Part of a small language model's weights.
Architecture: RMSNorm before each block, rotary positions, no biases in attention or MLP, tied embeddings.
MLP neurons of a small language model. Each row is named by its layer, matrix (gate and up: input weights) and neuron, and shows model dimensions 80-271. Each number is 500 + 40 x the weight over its row's rms, rounded and kept within 0 to 999. Numbers have three digits each. A neuron's up and down rows have the sign that makes its largest values positive.
After each neuron's rows, "fires on" lists the tokens most often at its 100 highest values on Wikipedia text that the model never trained on.

L5.gate164:477538510526471504468575528487491506529437456526478510490487499580444510505521422485544508508505463525577534504505545555443419489461506498567475456515457504503467570600511596486579488490572424558574524522526509525501575479505557541462476502516498471469497541509451480436444511497512493477495528512471482490405526469539513415473529509465555449457528477566508510483509490439490519521519462587531449491463495505535484467505463543520523566480473471435487484530576502489535504501480465500491529483509450499469530525527404459546514519549516477479428436503507519446549451536532533491
L5.up164:526439456535474481544476455536454520439517492481385466547416542557511497464489528540525490496437561486514515547519483451513507510408574530534517504481475475475473472577498490521461514448542464490505496528502561495494569488495535504501532496508458497525508505579500491540416532429525486461488455473473577436471476485488463483499485507536538515402461537488556481513528499515485514528525545493496470510564501456525459459485432488423496532474547477457468540449539504505507536468530522536554416433438515497498588456513522495510546465499463474435487468467532418445474535470479514499
fires on: "en", "ant", "ul", "a", "ard", "ult "

L3.gate117:411534444532485503482458469454415575430499459533559501546495517460532518500465484459491461531498519422510525496490408401450478546549452458518484503403509494459504522505521480521455472566562548564426502533538547530589507501551495548456538509372467545435544439485516493568519496493475507469483493515568486467468507516521493445466439463538464409465464570465555478500473476448474477429593560514481454502443496615459500461566464477526480505501465550509537501505479524506519482498544487526523479588492492450548422449431512496417457498552482534489442518443510474480464473466466437527
L3.up117:553473501523476454556499397479487549515495448542499552508559509452572474496478491470537499510484497552508605513558486461498530540504491458509451493493608518448587499453554501496433565495558480556462538577537469490521494509493477596517458521496440503473542444458495568555519538495529546466486542487579507473419502500512455543470504502457490527489498492537570530561476481494504507497565484459482514481455530513484488479518523410525515490473440548565509530495502498532576469554481464518461557528450468474520459495483463538407559480563480517511443494513522497469505546510553497510
fires on: " ", "e ", "y ", "194", "Bo", "193"

L3.gate1110:550491465548515501506500482427490500547516568555505431481522466599563402479503452529482544538507530519582542438417544491543511468544501444479508464442460499548512493488497522430466524477469499527501436438470471509501511418460482542481460509533533448478444479529542434506517538535479459524511435504468503543477482494500469450496490458460489494506524496489484459535417458500513417480436433490517433509537419510444492478479500476549480537479537434525476517484500611464463528524502466459511483555423449539464411447492560520534525442572486505474536470503440483542577452518452482495
L3.up1110:502467484471481499462500398440535515536527580507535490450500368565549523449481499542407514521558538591467542418492502581521503476482475502514463456494453515451547447502495431531427488480455475520477476509445544553513468467507521506489455475542506464473429492486543409530507470523508469531439497453447494504506464481501565470535494419450484505461526495437505499510451471541526469439455490457466467554523524526481512434517567491549475519456609430457479410484478520475456467477487491517490506530492490499584437584499465544452462446503512533380488458511479499492506472465504495528
fires on: "held ", "House ", "family ", "party ", "ed ", "house"

L9.gate979:489495484486460524551504495506539517533483479574583463522485531420538444540501427504486490458548498496550556505508441468506477516472551530508521409426471552420491460524447541448557464511450531484529512484469443517485484422523481441471493545498562521466552428473488568508511469485500438480523485416507503472509490528549448509525439485516433557444533423501450471422453483472473514553556508480515505569465442479571504504496555522460499524553526456397555526462516513537537508520511482470460464465457461490537565589546480490532461463526546476492463495491528512559592443468447502522
L9.up979:532529464475472422541487572548575545525519480499498387528506572433533476522568509450439445444539473517455537479414468494431502557476481558534497451460472512493424522456519561503527379498505484440439542455456491512488548452478592508447551465492496493482479423478488548534499539495484482479494439465514570484457510521586483529506391548562484469482533460514498504489458545516431485453550549508497512523470461536504481505517527524519439526520492453467484515461485527470561472511500531486495439501421406524439449526543469484545476504525508597469520488482468514520541487493537447539
fires on: "and ", "\"", "- ", ". ", "; ", "where "

L4.gate1141:480544460451498486490449488447487410514496479514552483506502470433512518499420503525555497558472489451570478510520437500593481457533569463484557532552521540515512485450475477423479518530478529485539523505485484573514486411498462529552551497481518434506495459568544538570418491442438544511471496439494543574515522537528514488506465475511450479472532485479549450542471463567447482514471453541522533531483517469508524481515525543491502479463502461491459558556530442489549521536464543538519529557539471509474551478457573495389516545471496484544536527563469439513510492483489410493
L4.up1141:497359467520494613508472499532493481562407513567465483457449526504478491542443532517365458547465505533519494514489420512445499452512590512515506465540469445534581537533465518459420535433453505435488486516564447431485441538524508489450439526515480508490521553483525587452579482467484413518517531428475524569516432528549479496500484428537489441502491492668525519498561458507511487523535505509484455520560503534495470516530568508489472502493519468481516462519499459587488478534578484551534509482478521495420525442466539451521527480521543505552462488493429533466493550507469473428
fires on: "had ", "over ", "due ", "after ", "since "

L7.gate191:498522525456541473515546500513510505525514452558395557455526472505452469505516449600512466545491513568510504497504541509496490462509526514477595466422575458465534478478491465477481483492468537524458570432536492410515494454471527553555462469482498504511441507504557427470507590549506469506561474487519512532496525503511530499499563533526534502522509506497486427504547560518508537506442556507484585560462542531497562513553449476524537502508488541512438518553456493518508543466493453529444471508472440411464521478430548502501507542442543492521579551483509525386462563482465508538
L7.up191:488530516463526457477518446496451501554501440461469529475515508501545482475511575500484476527475463506511488486441519449500492409504439533568465465444552443470423536475464470457536463501527536423445484429570457435486543496532557525482434461525488512530442448463514557412463468503416479504510397462506518551489532483510463523544478531509524464492481484486397505502504480580523551552514540561463567477490517502543505530525423525509385432446475471459535491555524515522470424478519515493423514509466409520495558469475523497509538437462525517537570528494519483534489450436460527482
fires on: "s ", "es ", "by ", "f", "s"

L10.gate992:495439550537465487459502499503533517444469442477425463509501476549516493495438472468462489508459522563488527463549557527509511495487472447485486504479500496472506580464548522456467449439453610502476516541487521518551558600464495495542562542483475542504499444479492584421464496539549538467503545489533568530435527465407456472386511434518512531532563419521518524590454494504529511476447509436500536474508578532504498527603531581510540481543471535555555474582517519415495457519505508560538507482492453519492551495520489468491498550536482526468498520418526504497462493529549527432
L10.up992:468519506458602520484564494496459533530537456412486468527593395473541516441488447501499503568522491470497500490452499556469464503541558538453449488483558512535522490463562517504505412542519441480510522484468468421512546488466501552425501474552510502449541497486480512488516502465485471562514575524556465537489431534500515474510411453521499450600575490484491418538556523532505401453516494548504529451446513498492471491480412504536500556528426528494541544458512510510493439510440480512538433519486504418549470501502499533526512481475494433423507507531522489503412470513523560486
fires on: "sh", "aw", "st", "requ", "equ"

L5.gate1089:548538471551575555507486512483497514420546437478445506444534531569447487556561493512538487476454501449482555564503471524491504459487476430441470515457505506528553486506544464456610442517484517536572455566471559526447549466551543467427473448496457501423535455465491488480553513570519518474535497449526512435440488552461498460489422555466551417428555459488502457564518458490455461512506560518432504483494479459465463470477486478513477493455462471493524486532544509518453531419506602519479455510468519410496533480550481507462469475492464571493436510408435575471470460443448470525
L5.up1089:535513439444437470480399465479546534515479432484487507526507481539492582475538435504509428506573556462535475495474444552448438472449489501568475494414513472579512471510505513531530496467482494409478497599474539516499535443521501525431567533523482488439564508492500510476566506504530519477428497518525525448442518470494536459497449445524563476468575479531463453489556479549428436508484472565487536544457433472464542548517532539525461485498477523522494529508529527538444455472479572558442510546514553468558490495541436451436463595430532480534518505449455562533517469467463476488
fires on: "u", "B", "ri", "Henry ", "b"

L4.gate941:442478514541478505495478555475561498485528452507603588482493537525616518534510456513524498538508572533470519466578599542479460490494499472487501462531480538475436498487515428501528469462533480463470470465461531576495558522501474525515555552531473449588495531501486488540480490479475536451510470556454439537455436534546562535484483516487590469499500386515533495527448561483402478527483574524551546544517525537534544503488463594549516508519476456399504517463469491466494542540495520478477454442549477511498487462496440512462482417505474557543524507492482461523482466494449514473
L4.up941:467529510531417478524531498404473510492521478454571461514500607526583493522503462503474521487525544487521474536555568529491535484499534505500472581460435546531502396478501510546518461513431490479439512563516505545465568495460502564492555467616565509551537527489504467495492534443539491546494456561524446470544466541571579487498502476606506549475509452523526502501500476505435550477518473486542501507499547470481437518563517505480505592494457466462465444515510590498504488584476507483508483531514441491441513523512481426511489447500426540464528539512438523585501501588539546479
fires on: "ell", "om", "or", "ay", "our", "and"

L4.gate779:406466521523526483527543465461509454478463537542548459503510537532515468527469639458487433502484592488538477499475563410515451449497543508484507461484531526480495555519560490505463509523467446455536539500453458502527522461449523512429503500503498525563477515482453481491516530520438499485542498478520499432521492494474495505566560479496443527453516576516607533514549447435427491504503498488524514478536524505541541483537527455477494494519473497533465481515465532522461502464493501485504490500591406550523524475499501506468433513458537502557535558515479512557493497532442445500
L4.up779:501509469427513555562570444491522436474492499492550524508540504500527448425460518538488463456530537506473462464478479478474541500491523496422489505401511474425530528410427462491523530452449517552545561499510443523472515454517526482501523535482522496599452509554460500506493536591502560486528631531473497517547585439481444493452490471536513484587458497474470471569485477471480530492540479500548540554581462500464530467470484481449491499451481557504537522492549490478466475483541544430473495552498487578517428519533509567519485495500564548534533537529537499541523425518504504506
fires on: "a", "ec", "ore", "ev"

L9.gate251:474458473434505465569517507513455479482487508467529529509467479430524539477496555589478530516539528495551560486544502519526504530539474520467545439440506468423510460461456511481514437474435456488508519460576526458476467463481502496490502509522517443499566473502372506453554473507527428458448561471534575520443531519520581486504453453549544459483519479450515462452508451509436561471512500447502537484477434489503546539485515538475479468505555471554522508522537487498545535514487522532374448497486534477551535474550528430543533486504505518547493554580548537470521429496476553464
L9.up251:548495449544462533554569484537521459523438475497501492430501534508487528598504527528453452488552460487517478455529488515526562513454487476530581484527543557466502470460480473508549477473506478553478502519496522444445440505468572543544501531565497574574534447493426465450539498548547485461507502515520527556494548509472513468509546474516490431492407472467541522496503518514392500425410507554500471481549449416476489508449574456491486465480503476402494536462497437445547510531489509558470487477494507488453512517550618481499559488495459533540512497543427605478486417533519535506
fires on: "and ", "=", "& "

L3.gate30:506477539460515473536445445488450479510510527495452504511544471465512476456532459464468420527495500538499549497523515495453558515446440533484410494472526492479514411556480497486443433448522445455570507544498514595432514547452464543510488436500431479509494458512488604475511537552488543657553527438457535494527520458503467543542479443479465474484517471432490484446438497518436515487398437539461537489520501540525536460426487489536514537533508484523513431479519411576468462557492514523484517501532605496542516489477479511456521481538508481528446578580551545432501532484517511477
L3.up30:520516502446499536560465442493454483461487522453496531498550499530512432461541489497543409486446549554512453478530533565552493486443444521469466546479536514498574460475451542454438535520547448492548497463431534552479407529436464501445534502492483498531529447502543625454506532506501542550576480446487510413447552510566522593482463452498489564449457469452491439521496471520509527482397485544449561533579475526540473477474466455559438492498466495496459448463471471532518542474505477540472503555551511530499542472467550506471489510472542513528520483479590513447497477476522493520
fires on: "Ar", "Bu", "bu", "Gu", "gu"

L9.gate864:478514475513494523523533533494475465530580494498473480503434418552404495484422513500509507475515447542530500541505528525439463503481475505471524478550443530516524475519491471521515468543482530467514512487554515552502493488503485476518428478565503496548526523486443473480512393479530406509411408512491538465485503581512632507460536467481497514508531440505485516458498545497479505537555581502490455494516507543536500548490564535523489460426582497559453470419442404522612487522514520510466451468505513462485585498470592554456461498511530498549534496584519465450448513478503524439
L9.up864:520474503475508452519543577501495477515444501482495520467545526467469433507568498453506482504590515480524525509523565525444542518471520598488475536428513536506534463452420547553560541534474516532547498562559503522464530460518564490549457539522492550487534533439460516535479509489522454506430510539470492522512471556546592552442507506472516455466454428480526595523562552536461473509486570547501515489518473515504447522493502496515423457496530445527419465535517545537591438459502498498461474486540517465565460514481595538527511515507495562474484529584478505552469540463519501523
fires on: "the ", "ur", "and ", "under ", "of ", "-"

L3.gate1223:528503540476491437508535468550523552441525496499439535462542463487496525542470518552422474526529510481475492499456552524539528504482476525498577469423562521552498476536496527485503530453541533545612518456550508543453493513399439483449505490535537469532531507415490518539493487496486546575469463384459462491513528471449483504530516499494476411409529463544534524488533468496411444535466552519494492454466435509555524526454470500542535422439502470523493496522477448557570480444448542570450497473547457491513496469540494521525470455421554499518455535467566506524516542481470443497
L3.up1223:607467559463496501480511468570472592496455498439495547490502495467528464513503488544507479574504584475464469478495504504531504470448514514521560362457538495543550511497517452396556459470543520463554547523561508511476422521439570532485519502561528420471517478428492539515498499489515523521502499456475514476519541504522454539550480530584459491444513453541564549469540472520415476521479550505509519503496445480571528478477437488591526481461539478540472477486501598553513488449513441577478496497527501476519576473529450555521481496525528475521478455488564525531515535438493446526
fires on: "gu", "Gu", "and", "u"

L4.gate1055:477444525551469486495477484573513507512516493488506512495481475542504548495473464480521578527528503444533525528496569547532442554517484499411471537399472500501465399478481522506511527503580498454484543526469510559516501592451448463522517472490544522581488482478425501530500472496509559541517523462413461461445544467520490452483471494504514477557491456520502574509491520484422456502507555548539498479483505518449477488544423465501517551465520496439497489502486464546534474509558490426485495526555458518442522571467480530528476450492461464547461408427526507531498492471487490514
L4.up1055:478511555521476518484515506506531523493507511446520518525473479561553515464456413501524458499513473557456511425520471508482504584469516544528497516442483475505535515483548554541472526507565519495521513542458522563514506517479506497447548474561468548477445513407426501470452442486486548520476432578478363512522505482535466498530390517511504475553487454493458492536495458528463518473507496572456422442450460501411499519479528549451454510466459487488469520506459586535521514544543506498517473556474471479486528529594578527467516477479490544567516448494515542496470469466430467475
fires on: "or", "rec", "and", "enn", "on", "ar"